Weights of a small GPT-style language model, trained from scratch on English Wikipedia.
Size: 8 layers, 10 heads of 64, MLP 2560 tanh GELU, vocabulary 8192, 45.3M parameters.
Architecture: learned positions, biases.
Training: a variant of Adam for these matrices, 6872 steps.
MLP neurons of a small language model. Each row is named by its layer, matrix (up: input weights) and neuron, and shows model dimensions 48-239. Each number is 500 + 25 x the weight over its row's rms, rounded and kept within 0 to 999. Numbers have three digits each.
Before each neuron's rows, "fires on" lists the tokens most often at its 100 highest values on Wikipedia text that the model never trained on.

fires on: " the", " won", " became", " gained"
L3.up952:505472517467513490493537484514496533510466482532465516472478510453512511482520490526538497529507439468538482518506472496452487482535462512520532506528477530497475444519501469494534476498475489550510471477480486492495472567540525423507455546480497445492486532530492485491485535495466507499499501561480492506501497519496525520500479475516503473536523543489497480489462520498510523469518527488548499527534472530531500476482530505510503525486465461515512540502503447519501493506497458483488500489531514533539517479487497503544451496510505513494501504510456527509534514523530500447

fires on: "'"
L3.up758:513515503480460472456493517466512534451510507498475490487440495480508502529504477516543502474506503495461469513510463522482518532503467519508517493514503492499510515484524499495527462481492478521493461498455530458539465515491534545535506496478497488512500511453478512493540519482476524520487524536507497488484496535478489496500496519479462481520520522564479552500533441502537529484503484504539539531549477505502491509510518505452488445511543486534517486516512441449507547520485493573506473445476512503543519507484505522518519524526500488462498498534497504493514490556493529477

fires on: "=", "-"
L3.up1116:502420515510455479516501527486482495504519462526513496509511523512476499485526495515521472513489491497502519542492525473490504523524485533517467517544503492532507471426504550499476465488530525515554494524501515484530458511507505485478485497510499506522511538507502522518494498484503462489427491491484558532498467521529511493516544554531482521480520468481506495505496529504532516459501493468504536503500454512443496505497520509513501488413513512495489498499510506477440479498461498490497486516480497477513476523525499478539505474510483489459529477502486496523511503473490507523

fires on: ".", "n", "%", "mi"
L3.up1258:519510481508475468499469519504489516426458471521489515435488515471457507473481459529500446499523564441460463495547490472526488471514562499468487538505532490484504556491475480471525513470531477513460466504464484501530515498476513531491511506512503501514480527528507501483469517504482541479506524504525518524529520489495491558514516481527498502550452446511473505493489530506537523489512523481479517548528481526518480486508496514486507436535504525519512491538552495472515477492491516492500447522479473552504526514504523511504544496465537492521451465511490515530489507548467528509

fires on: ")", " who", "ologist", "ist", " b", " and"
L3.up83:473509510494598488563456497464507492490515527485519520471482502495499543510542477477513532548552545485496499518477474518492506537474524497502484504488455514513513533492484511475498475481504529478482474453496470521529468473501487531530473461475515473478460488519507472463527519498514527490512482495534482514487510534465454500508487539484533504513522465486488494503519445536498509567481484490510482556544451521501503531484522516519485529478572479533505509457487472499501503495484441503470473495427504476463523478501479495483458514458511504474475515509510532488529504461493512477

fires on: "-", "c", " g", "ap", " up"
L3.up48:458473527491465498536463528519475500481467548499470497505506499480531473482559490441535471511514431469516455504516477476493505539495516528446452507502479513461456484497478530496497491566541513501488495501513520514532496488520514512485522485558499510517524504507498504516540472501523501513535534495496514474493513493515439471521541509470537460491513499497496464484510498513492496512528493454491532523514481453512517490484509507526482468463495523540504478519509511452526487530511481530540492494476543523474537555479500527460495511505470508466479505542507503487518520513508497492

fires on: "=", "s", " Representatives", " Affairs", " census"
L3.up1078:526491528527538512511477494476457508491504543506495487490495490494501519497549480470522520517499483486461475531496518522454474481475474506508484493538467525506545514535451513491452526487540473511544472512492498478577473507498556470482509498493507492481499486497479507501520509489526501498502523513511519494513481550445552525497537500499480491521514476482473513465512510473498480523481478496532456522498505488526550481508514476488498529532506490528516521494477462481479459535538476506473472492456462525494489486508519491500517473514507541501492521486487494458510527525485525454

fires on: "R", "U", "I", "K", "O"
L3.up662:497524506440480501479515491482512500495489487481506563480489487473467498510505542476482512508521518490494452494511451523525498457501517481531526507507488480504515556509498530469522503489511525507478486486504534485521502505545485479500490449540532483519467521504512504509482472482478535479485476458496465540499462516518473480497532504535501469521470532506465521457484512467525496482490516471514482479493504520519511471435503471457458512525534543510503455488517532456508519492471496476461522479489499496495496531464520556511529505526494540515501463537518486512522488555539516479

fires on: "=", " of", " 1", " ("
L3.up899:451485494456467488485542491512483461522470486475513519449502486537518490480491505446535503503449493505498495531521485468518504503517480480546541509498536489501486498472501489478515562525481483529470439481543498478518531547499470496515517549481495492502527565500537498536518502475501510494516525533531469433508483484494468478499500516517471477524506499474510482540471529512531491475461501472552510462491502557512482452447496526471462470485515535496563491534520476504472514499522470458487511475470511514484541485482505506524529500485493535502500482518478511523490478489457488499

fires on: ".", "s", "n", "l"
L3.up1342:513495556522528514482541512492463524488440442462489533507502496491478490551449523498509499454519512485465497459523467503531476491500459489492454489494507517472490468479532509539499474496525511487498519459465516522511557499484476516452463491518504507524511499532515506463554461499504497512480457549513494504544466491526501532529495554540526459501509511525485514515537514516518537528501483439478509483532505490514483493508490530500528484463510498505498469483480509499543504520539485503496509482476496523467508530538474482533489576452503543490473478487477519493559498507490491454

fires on: " for", " has", "phi", " have", " each", ":"
L3.up60:515490487524465494494518486505468521519460492485461558485498456478503498479516496515464496527493483500511483447533508460504478482456500542458539498522510535498485545495461501519515465476495503500507504511532509481494506507509512478491506512509526508523512516486518542496502458506495497491515540529485486523511486487477467478530485529547497452465493517490474519465498495503511557491474543460523501527510494485475484468505532518479503502445552523501508453486499527519508493464486503489529478482492502533506522483514555503526482462475502474546510478506494506463447501509510496519

fires on: "=", " and", " be"
L3.up1007:499459495479429497487569518503474501563500503482469491493504503505464469470473474493495490519509501488481491498452521474498515500511543525534502510512502532515505512476501494495488493532467509474518515485529506486473532530507536514492534474460523502524465531530488479498534484515517493463480472547550480518537476479508468539524528494518472458528552477517512514503504530447542491556498489522474507470485466504486489495431578561496446528518502487493497504486485517497489499494470528475506532484497488511514504459476529518516518509511501476489439485530531487531458518451484499539

fires on: " C", " as", " su", " 24"
L3.up1637:501491480516512515535507527527511505535488491506462582546521533500469523500494513492517524466493515500486531484515504503531494524495540489498482484489460523551506531485478545511511551522514460543499470511475523526508520478544563539520507442531442497501505507460509491444532489498496515557509463505477514491496532482521532491502500490511490470513464495481499485504497482508515517526503482519495555529562468514491513512485499473480491495521528544527552518450466466509503546481511441490518485484462488536495516498499487499489482512519526495516484459475546551520539536477484518511

fires on: "ax", "ti", "'", "dale", " Russian"
L3.up586:533484528483519527495509455492518480504471521500505505480527471477507502507487466470532488494491528482448473532507518483521492535509477440502521519507512523487508481463470461477476471505511525491515501503520511489499531474489547516482499561477535481478479567473557528538561526487464491530519524522521499515498504475487509473490527485459516537491478516488485486458503475531495525532476529426498453515521519471543493499540476507481475481465510485510511476495517513512464529483487465478452512491492490476503520510490489495504540500516513551499448500522533528538482469527472481502

fires on: " the", " round", "up", " season", " League"
L3.up2289:492487519533476561503447506490476524497485531503477483497455465486500503444469520464497515509514495451447535525509482470530492513492524531527475473498482504510522511484413479446473500506511489487496463492440523489516501512471541496493470543454451525503517553460489536477504529476478519504496454524514536530488497518487531488431490509478489510497521506506488502474506512508539526533484510464462520502532486494516486482487501486484463506489523519470524521522530474472522493513517468503477524515488480504520522505479506495481547505471500488512472476526498497486523482512475530550

fires on: "=", " number", " top"
L3.up2437:468497524466483536576518526497506505479495506471517523515472480463468518475479488501514491482518474479451482523533499496536483528537526486473510470538480555517530498475481536500502475494524519477503476477513457503502505500514503476490496485460505464489437539493522474497554488478485533475521514499558501518461534513555526507522491493505529482481530524522497509446491509491478486505507518450438497507494464519492473516477521520440469470503513501504474506529531529471474480518515486502511485485459525530437483455485519515529504534489529511525475474560485533542505537577495530485

fires on: "\n\n", "'", "ed", "e", " a"
L3.up1558:541478489474477513494494523466518527480431492441494515536516500524515486475512446487479529513522500459501457506515486486535493527495512503538467541504438494470535515528478486500477475494495555529468503510453449525547481461508533494474497510520517482539483514503493472475512458484492477509481470508496483532500494509460511499524498521533459536504544497507467561484532471497495537524475539477486535529485465523496482504496519492506492506488528487488507485490486465486550494530421512520505479476461533494495500523535520504490545490469489463501543512479464499503485532519548560468

fires on: "=", "ed"
L3.up1223:481498493509472529448519490501483477509515471445446542450494525502554489514507493541484515519551456500507455525486547505546455537550519495508522515491525536505526545503489535483490510473496539502537480547486489501459520510510506524498483542485507521473451506534507501522513512443491492472511531520522469543506449512532503466462565527470473455494489475481463470502521505483512514501518538463480514495480485499478472522482498494485473454490534463488494475475510473490514515504453482501500469526462502459488523510506510512491556470531566494516501528453487456486499526523518539477

fires on: "'", "R"
L3.up1849:529523520517501481462483480543517532525480516469447497496490512521494576457530494489509483503543529473513507502514478500510482471509508506501525501537505509503497493494508489491531493468504473468482514475472476485478480517529508510475499463433498488509501464506485498495528511462492522532481499473532495532505474508477522492469476494493485532479490476526459507488510478514513515490503538530480491532553484549532448461488540529494466508530530495524533514472524452491489496504496494535468516509536492506491515479553515484502514490512501496504464487515472489505560463528514542541